From a checkpoint of a small transformer trained on Wikipedia: width 320.
MLP neurons of a small language model. Each row is named by its layer, matrix (down: output weights) and neuron, and shows model dimensions 192-319. Each number is 200 + 20 x the weight over its row's rms, rounded and kept within 0 to 999.
A block is one neuron, or neurons of one layer that tend to fire together. After each block is what it responds to, as a language model described it from the Wikipedia text at the highest values.

L5.down120,201,179,193,188,226,207,196,216,221,162,216,219,191,213,203,221,198,234,209,213,155,157,190,223,197,225,215,200,189,201,201,230,176,232,204,191,188,191,205,176,223,213,190,187,224,170,157,205,190,205,184,194,196,184,229,211,238,209,188,168,194,228,179,222,208,171,200,198,194,162,170,234,191,205,192,180,201,220,160,167,219,182,189,180,187,225,206,191,199,205,199,189,179,189,221,200,191,203,199,192,164,206,203,189,195,205,198,210,186,193,191,208,185,219,226,178,168,214,190,210,182,206,227,202,191,213,211,210
L5.down388,186,210,218,216,220,217,224,186,212,216,181,208,187,198,172,194,196,211,175,147,156,179,201,214,237,204,243,184,164,201,200,174,224,211,226,183,181,212,194,195,212,216,206,203,168,208,215,201,208,160,158,216,206,182,185,208,200,211,202,211,202,233,220,205,178,151,176,192,207,242,219,174,217,190,219,207,237,188,178,204,163,259,226,209,197,207,201,163,207,190,189,181,170,170,198,204,226,174,203,183,196,179,212,199,224,215,175,225,183,205,233,188,203,213,219,197,183,227,204,211,223,209,193,215,227,160,209,193
L5.down483,177,239,176,185,197,205,191,196,236,199,210,196,232,228,221,189,213,210,224,202,200,194,202,220,159,191,218,184,263,221,211,189,171,232,209,238,211,204,198,180,187,199,185,171,198,206,205,201,224,187,203,222,197,190,183,182,190,176,198,176,201,208,190,209,225,160,229,194,189,166,138,195,206,190,173,216,235,202,184,205,194,200,179,197,232,213,223,199,213,173,174,205,213,173,174,248,202,203,209,196,209,208,167,208,207,206,173,182,207,217,187,197,192,214,162,182,206,222,217,192,203,179,158,190,174,179,206,220
L5.down544,210,193,204,202,195,165,183,205,218,226,213,200,187,161,184,188,203,219,194,203,222,182,185,189,226,179,236,203,182,210,176,192,195,225,185,194,204,185,184,207,171,196,233,183,194,208,197,196,196,219,199,188,180,170,203,227,194,200,186,211,171,187,159,181,156,228,178,190,192,202,203,201,228,203,174,194,194,203,216,193,224,187,206,234,201,189,184,195,211,222,190,188,220,209,215,206,231,205,182,189,210,195,191,194,237,231,220,224,186,230,192,209,201,230,199,177,169,178,201,216,203,193,221,209,201,244,185,210
L5.down550,204,183,183,181,190,192,192,223,197,202,188,205,209,209,212,188,186,212,201,187,214,170,196,199,232,180,206,216,195,221,185,216,208,225,175,202,189,205,188,189,171,223,200,181,210,190,202,198,162,204,228,227,181,215,181,181,195,213,208,205,186,223,193,230,189,216,201,188,227,222,214,177,205,152,183,182,197,180,203,197,202,206,191,202,169,161,217,190,201,204,189,175,234,194,183,215,227,200,210,198,187,245,201,210,239,230,202,174,209,176,178,218,204,219,192,172,182,185,202,182,210,180,145,203,228,184,211,197
L5.down736,213,204,201,206,218,215,224,217,220,175,186,214,188,194,175,201,195,200,201,194,192,205,215,162,203,187,205,208,135,218,203,162,227,214,198,185,218,205,207,210,221,200,221,211,235,208,202,189,165,203,213,229,220,258,176,180,177,204,182,190,203,201,232,147,209,173,207,202,183,180,193,178,219,188,205,186,162,170,210,191,185,189,223,243,185,210,197,198,178,199,200,173,205,211,181,207,198,231,213,151,205,200,193,210,221,209,199,231,189,202,203,198,175,222,218,208,157,207,189,195,177,224,198,185,190,210,223,184
L5.down791,214,236,211,181,171,207,166,182,168,186,212,197,227,193,181,201,210,188,206,210,194,222,196,184,195,180,192,183,219,173,196,218,208,240,182,219,241,206,207,227,210,228,225,222,205,184,270,186,215,224,202,192,182,187,186,173,227,199,199,220,218,194,204,212,181,224,238,198,231,207,177,159,189,219,213,214,226,190,201,184,199,195,194,196,209,219,211,227,201,176,176,214,233,189,203,177,187,186,184,219,184,157,204,195,163,185,213,202,182,210,165,179,226,199,198,206,245,211,184,192,216,184,179,192,206,160,213,221
L5.down1056,197,204,191,188,200,219,196,206,233,197,214,220,221,200,190,198,228,191,203,179,209,184,224,165,201,212,194,192,198,240,171,177,206,183,167,204,197,183,199,199,202,188,203,208,191,191,224,194,199,200,181,182,185,220,200,245,194,193,198,194,229,211,212,211,171,198,228,225,192,211,170,256,225,218,228,204,176,174,218,200,200,189,198,206,211,244,174,199,175,196,196,197,178,171,193,181,247,191,198,165,195,193,191,240,217,225,199,211,188,202,188,170,233,199,215,205,206,217,154,215,200,178,221,243,178,209,211,201
Tokens inside or closing wiki section headings like ==History== or ===Trades===: the closing == or ===, the heading word, and joining "and" as in "Awards and nominations"; weaker on table header cells.

L4.down120,146,202,212,232,193,202,176,210,190,215,186,190,229,184,194,178,206,196,199,204,179,205,225,204,211,184,199,183,170,183,195,212,202,187,251,179,207,217,215,182,165,172,230,189,150,192,197,182,196,208,206,172,179,227,190,217,219,153,199,236,200,220,181,207,214,195,194,222,190,188,228,176,194,187,208,220,206,217,235,188,177,215,219,187,235,195,211,210,192,190,191,216,249,186,203,202,199,198,198,207,198,203,192,210,208,195,193,188,226,224,195,217,212,192,195,164,210,222,153,186,169,216,206,242,208,180,191,219
L4.down464,221,190,197,195,217,208,192,185,227,171,216,164,217,178,220,223,183,200,237,191,184,182,196,202,174,205,186,181,203,200,201,180,206,205,206,184,201,195,199,165,216,194,223,200,204,211,189,179,223,222,204,196,207,196,225,186,212,199,222,204,215,203,227,193,226,234,210,231,246,191,189,226,198,195,181,208,195,208,166,166,212,184,190,213,228,186,207,205,230,209,176,210,240,182,194,222,203,174,200,244,190,229,208,225,214,160,162,214,205,180,207,178,180,182,203,177,225,186,144,226,196,237,165,194,190,215,220,244
L4.down718,198,165,236,226,160,225,200,185,200,191,191,182,227,190,195,201,192,195,214,212,207,230,191,186,222,215,216,183,191,241,235,202,185,175,225,226,228,177,183,174,186,230,214,201,175,215,190,221,222,195,191,217,222,215,217,183,181,220,184,194,194,195,204,213,169,218,216,233,208,162,177,166,208,238,207,237,216,185,215,196,214,181,186,246,216,188,195,221,185,211,215,197,214,208,224,200,173,190,217,198,179,232,203,223,201,176,161,195,176,201,182,197,198,202,179,186,221,202,162,194,181,206,138,164,224,225,201,174
L4.down1125,213,209,200,214,175,228,199,174,199,205,167,180,182,181,198,203,193,191,189,230,193,210,189,181,195,203,221,197,185,185,180,191,197,201,205,205,200,201,222,182,195,206,241,194,228,161,189,194,187,208,171,237,179,215,247,228,211,213,200,189,234,225,206,205,162,186,226,202,198,192,180,215,189,223,183,171,181,220,202,194,176,198,203,199,181,189,178,203,211,185,212,219,235,196,189,147,196,174,208,235,219,200,226,213,184,233,204,219,209,195,216,188,195,211,180,202,209,210,217,202,186,217,229,205,187,181,184,176
The words and, or, and & joining two parallel items, especially in titles and headings such as Law & Order, Adam and Eve, Construction and early years.

L5.down168,215,192,189,219,203,202,231,194,192,210,182,185,194,249,201,204,232,212,188,232,201,210,197,201,176,206,250,194,190,206,220,210,211,232,182,174,201,183,246,230,186,248,229,172,209,218,193,204,185,190,231,235,227,210,216,215,198,214,211,210,157,156,178,203,173,184,211,176,208,187,205,193,190,191,217,241,213,196,219,186,226,185,231,217,209,212,195,216,194,218,188,189,205,221,196,214,187,188,202,228,202,192,197,190,181,196,188,194,173,217,174,167,196,234,154,211,200,200,203,258,177,221,225,204,178,196,205,215
L5.down596,166,174,186,202,207,190,179,209,182,196,199,213,192,153,217,184,181,200,229,178,168,191,189,229,223,185,204,202,214,236,193,186,165,232,188,169,196,169,235,182,194,233,183,188,212,204,194,157,198,222,170,199,170,171,212,209,198,198,204,199,211,211,193,212,185,190,230,221,194,151,205,182,233,185,199,229,169,208,235,162,204,191,224,189,199,201,198,219,203,239,214,187,217,219,243,244,188,183,180,226,187,168,232,214,221,206,189,190,205,214,223,223,213,179,180,246,207,206,183,193,178,194,205,170,196,212,208,186
L5.down698,205,191,212,204,182,214,156,203,203,182,258,212,213,218,169,186,225,219,170,194,191,193,195,208,210,171,195,222,211,217,232,171,215,195,202,213,185,203,181,188,180,182,213,211,191,233,238,203,190,181,183,191,199,206,173,243,240,160,218,243,254,191,182,227,189,168,175,204,161,224,218,207,206,198,218,208,198,206,204,207,191,208,191,230,184,190,218,197,199,208,184,201,197,241,191,166,186,234,208,235,218,200,192,197,215,182,164,197,183,207,188,171,191,257,185,183,221,244,207,243,218,187,193,251,170,193,185,198
L5.down774,202,235,189,158,196,203,147,244,234,225,210,197,227,193,224,190,202,209,224,195,213,203,211,203,174,202,194,222,194,213,209,209,190,190,197,197,169,201,175,190,212,250,179,180,218,214,229,223,222,185,173,225,195,225,186,203,218,180,218,217,198,220,201,184,174,171,199,192,160,197,227,230,198,187,210,196,227,225,182,184,184,226,205,206,171,207,221,190,202,173,205,222,164,214,212,212,220,203,204,196,219,197,175,190,170,168,162,222,213,209,228,154,203,203,208,197,223,205,190,202,179,232,193,202,143,193,227,186
L5.down893,208,199,216,206,205,160,176,238,201,216,169,196,172,151,147,198,224,173,228,190,177,174,208,167,204,180,192,206,206,199,224,209,201,196,200,195,165,177,181,213,189,220,208,190,204,214,199,214,202,217,210,229,203,220,192,236,207,185,214,220,197,209,183,200,204,154,165,197,206,191,201,218,161,222,192,198,199,181,228,204,192,183,209,203,208,186,228,217,184,193,232,199,175,189,200,228,147,203,191,197,215,182,191,201,244,196,189,201,183,214,228,174,209,220,217,195,211,211,175,194,222,208,205,199,219,184,218,201
L5.down923,194,186,191,191,196,195,221,220,220,209,209,208,202,209,170,197,239,243,186,195,201,192,198,165,202,216,193,202,195,232,210,245,192,199,198,222,210,213,226,220,221,223,213,170,191,169,184,164,177,205,182,227,202,204,184,188,191,186,228,164,187,236,196,187,185,197,212,184,218,205,215,189,225,191,217,196,183,203,218,187,179,195,218,220,218,187,168,202,161,191,180,206,171,216,227,246,184,218,203,198,202,227,217,194,207,233,198,217,188,231,205,216,219,207,221,168,193,198,188,233,210,239,209,213,212,184,213,230
L5.down979,191,208,193,188,188,172,179,212,206,176,231,185,219,212,191,188,215,220,170,200,174,178,210,218,171,216,188,182,173,173,202,162,198,245,183,181,197,193,208,186,207,231,201,187,171,219,196,214,195,185,206,206,209,224,173,194,191,158,210,252,190,186,200,239,211,178,212,169,211,202,222,218,178,194,155,229,218,189,230,212,170,210,272,175,192,209,199,207,184,198,204,160,193,236,209,204,206,203,212,212,200,229,167,199,207,176,217,176,178,214,219,172,199,197,207,183,237,184,195,237,204,213,231,188,181,144,194,201
L5.down996,187,242,171,192,181,155,234,235,188,179,226,193,221,191,184,195,185,250,185,226,202,185,201,214,201,182,210,204,219,213,191,196,173,224,252,213,199,224,179,181,189,201,167,170,195,216,194,199,238,190,192,253,210,231,210,170,215,229,189,204,214,174,196,232,197,192,189,188,202,196,196,213,178,170,216,203,203,180,174,199,170,235,199,203,177,195,192,180,182,202,184,201,195,197,192,179,203,161,220,217,205,246,205,217,212,211,232,199,229,177,213,218,189,184,186,223,199,185,180,216,179,216,207,175,153,217,201,188
Joining tokens such as and, hyphen, slash, ampersand, open parenthesis or was, placed right after a noun or noun phrase, e.g. construction and, load-bearing, race/ethnicity, density was.

L6.down884,163,204,176,181,190,183,190,194,207,200,193,189,180,199,222,180,194,262,210,168,226,201,209,204,204,175,203,241,182,222,196,174,220,173,215,198,183,194,161,228,200,221,215,195,186,197,180,159,183,185,223,194,191,197,179,209,211,175,161,189,199,212,214,188,167,219,179,199,201,188,208,239,243,154,184,195,189,173,188,177,217,192,226,242,206,192,160,211,177,188,222,205,193,218,194,187,223,209,233,181,222,197,238,220,254,186,207,182,179,172,181,177,178,186,198,209,200,176,197,246,214,207,180,201,193,218,188,229
L6.down1226,201,184,191,221,217,205,215,217,206,193,221,186,203,200,205,197,221,300,207,229,205,219,200,211,197,191,195,212,201,223,205,198,193,195,227,196,162,191,195,230,193,173,193,189,219,201,194,198,214,185,152,193,184,188,208,225,207,200,161,224,214,210,196,196,195,204,209,178,198,208,177,203,210,227,216,189,202,204,223,234,216,206,157,205,199,185,190,198,201,169,210,185,199,203,219,157,191,233,196,175,200,223,201,202,228,243,201,205,197,217,212,198,202,259,211,226,195,186,219,184,214,178,184,200,192,201,202,226
Closing == or === of Wikipedia section headings (Track listing, Personnel, Background), and the newline after a paragraph's final sentence-ending period.

L6.down214,180,207,154,198,208,175,199,240,200,199,195,245,206,232,218,216,230,206,171,227,221,201,221,176,222,175,215,193,178,203,223,205,178,238,209,240,209,204,213,164,192,177,159,212,191,202,205,184,219,173,194,184,208,222,211,205,183,210,190,226,200,185,191,166,212,205,185,217,222,211,227,215,214,220,213,208,212,194,178,219,198,220,225,208,216,234,221,227,223,168,190,170,179,238,204,183,198,222,201,207,213,200,190,192,192,186,198,187,186,203,227,188,268,131,220,196,202,207,196,163,205,196,160,204,206,162,197,217
L6.down1111,190,200,207,192,184,214,188,209,209,159,186,198,165,219,200,218,215,219,220,230,214,186,210,217,194,230,231,215,207,215,223,191,195,220,210,209,262,224,215,187,184,175,164,207,201,240,193,183,190,199,192,207,214,194,188,198,187,182,215,216,188,167,220,236,197,230,172,226,198,220,169,200,204,191,208,208,212,198,203,234,193,221,238,223,202,231,220,211,168,196,175,207,195,203,186,221,180,180,207,206,195,186,171,183,208,190,204,163,195,204,200,226,189,154,206,212,218,206,213,194,204,178,196,205,204,172,195,181
Connectors like and, &, hyphen or comma joining the first part of a compound modifier or name, e.g. natural and, Rock &, policy-making.

L4.down117,226,218,137,215,207,188,175,182,228,215,198,174,170,214,219,200,219,212,211,164,186,200,212,191,217,198,203,228,223,198,192,204,183,201,177,203,184,160,180,189,202,196,215,206,213,192,199,160,189,219,210,236,208,229,158,225,194,177,210,172,201,216,213,208,198,209,194,205,197,205,205,237,172,189,193,241,202,212,207,228,194,215,177,197,187,197,189,189,206,165,189,195,237,171,217,171,197,191,244,192,188,204,202,240,215,221,192,181,208,196,215,196,209,226,193,195,196,235,214,201,186,190,189,238,178,168,192,196
L4.down338,221,194,220,236,196,201,185,189,176,152,207,219,186,215,208,194,228,212,213,196,192,213,181,189,219,216,184,206,180,211,215,217,192,194,210,198,209,225,194,176,195,208,181,197,269,213,200,173,204,208,208,202,203,193,151,197,231,217,219,155,203,182,166,235,191,210,202,182,212,207,207,219,197,159,198,191,190,202,203,185,200,214,162,214,198,216,197,214,199,190,212,212,207,164,194,180,226,203,188,210,178,163,184,189,184,194,222,193,182,185,201,221,176,160,194,199,189,214,194,207,195,175,182,200,170,192,215,206
L4.down706,165,199,223,224,203,219,187,193,224,184,183,208,232,177,185,187,205,228,220,161,190,221,213,203,187,196,225,192,223,213,194,149,197,185,205,218,194,160,198,172,227,197,178,218,227,209,214,180,218,175,170,208,243,215,193,214,176,198,218,221,191,191,184,222,187,188,199,262,169,249,176,219,194,218,207,233,222,190,206,207,198,203,221,190,181,221,169,217,180,177,182,206,189,204,214,198,192,182,225,178,203,195,183,227,230,204,203,192,195,207,208,188,203,176,204,193,197,167,201,227,212,189,195,224,193,176,213,227
L4.down934,198,212,170,210,164,178,184,195,253,199,172,202,214,224,194,193,227,184,223,219,172,206,193,211,191,207,193,204,234,189,206,173,188,227,194,197,187,177,167,202,188,220,204,196,156,183,179,180,188,222,188,221,211,229,169,196,236,183,189,194,173,170,201,212,196,209,180,216,190,206,201,232,180,168,191,224,188,217,208,220,228,180,197,181,164,244,200,195,196,194,216,192,234,218,194,187,215,223,237,231,197,206,198,173,169,210,218,207,235,184,224,148,200,189,180,172,221,196,174,199,211,172,205,204,170,221,207,229
Closing == or === markers ending Wikipedia section headings such as ==Discography==, ===2022===, ==Career==, usually followed by a line break.

L4.down206,209,209,178,188,203,169,194,160,209,214,205,208,170,212,214,167,205,228,215,216,200,205,180,208,193,186,191,185,223,228,218,214,236,190,201,188,207,195,182,171,218,203,212,213,192,191,196,175,190,196,185,214,205,187,203,208,193,203,165,167,210,177,212,219,193,206,191,174,182,209,192,260,224,193,181,198,205,181,191,130,162,236,185,227,180,205,208,209,222,139,188,235,181,192,206,214,195,215,195,227,201,208,205,177,189,169,206,192,231,210,220,203,187,209,178,217,199,243,224,248,218,197,166,212,191,169,168,232
L4.down570,224,205,195,207,208,180,164,189,200,198,171,208,195,209,203,166,193,208,199,229,212,161,200,218,193,192,194,218,215,213,196,235,217,192,191,209,223,189,155,169,199,204,199,179,183,194,220,178,193,193,225,221,199,160,188,203,173,198,177,179,207,163,211,239,191,205,188,183,184,218,213,247,177,184,188,187,185,197,204,179,214,242,179,245,169,203,222,218,199,197,197,228,183,200,192,193,221,217,223,200,212,215,195,219,181,198,191,159,203,217,206,196,193,206,189,214,180,204,185,217,212,173,134,185,205,194,230,225
L4.down825,212,230,178,213,195,161,186,200,190,187,191,183,208,199,210,178,204,253,245,238,204,179,166,220,183,173,209,186,189,256,201,227,226,181,208,228,200,204,178,190,172,225,223,223,198,195,206,203,200,174,229,194,202,177,206,206,185,173,204,204,200,161,207,245,199,194,172,192,205,220,201,216,179,199,213,197,195,166,196,155,190,225,198,221,196,204,223,209,217,192,192,224,194,207,182,207,200,201,174,163,201,221,188,217,183,213,211,156,207,231,194,204,205,193,175,218,197,210,204,218,201,183,164,197,220,194,215,235
L4.down985,189,210,158,219,199,159,234,199,229,209,152,184,193,217,204,178,210,234,245,191,197,189,197,178,179,192,200,188,197,202,188,212,211,210,200,213,203,214,208,215,190,227,215,173,168,193,193,212,192,191,203,212,205,202,237,235,192,191,230,214,175,184,206,206,209,186,180,201,224,211,188,232,201,189,198,179,224,203,240,182,187,209,203,217,234,201,217,225,203,181,211,206,206,215,186,203,204,240,159,179,242,173,221,192,182,204,191,231,182,196,182,207,194,215,168,208,201,180,215,175,162,182,184,220,174,183,170,188
The first newline after a sentence-final period closing a Wikipedia paragraph, before a blank line, heading or list item; rarely table number pieces.

L6.down581,205,205,208,238,211,175,202,189,211,209,204,190,208,200,240,218,197,268,227,202,213,166,203,201,200,184,200,199,189,225,187,224,221,180,220,205,213,207,192,189,191,198,194,219,204,231,235,204,213,173,197,192,170,213,195,173,189,176,200,185,180,191,198,202,195,196,207,167,195,214,205,199,150,176,191,211,208,199,228,202,229,247,183,232,206,212,192,197,192,190,192,213,199,217,197,178,176,203,183,204,208,227,215,202,205,190,232,173,212,191,186,197,194,188,202,225,177,199,192,164,192,192,174,216,199,197,190,219
L6.down679,205,199,183,219,197,226,190,188,207,215,215,193,194,210,189,217,220,259,213,210,197,181,192,218,192,205,195,195,189,229,178,189,200,184,217,185,199,204,210,194,194,195,210,216,194,216,201,188,228,200,211,222,197,211,143,216,191,195,167,187,207,173,240,190,202,204,218,227,186,181,209,213,200,223,207,198,213,215,197,190,202,236,179,182,206,202,233,212,191,188,198,234,223,202,192,199,204,186,205,176,187,189,214,217,182,208,198,178,176,196,179,194,199,208,201,208,191,205,221,201,204,211,193,208,205,198,225,202
The first line break after a paragraph's final period in Wikipedia prose, before a blank line, new paragraph or heading; also thousands commas in table numbers.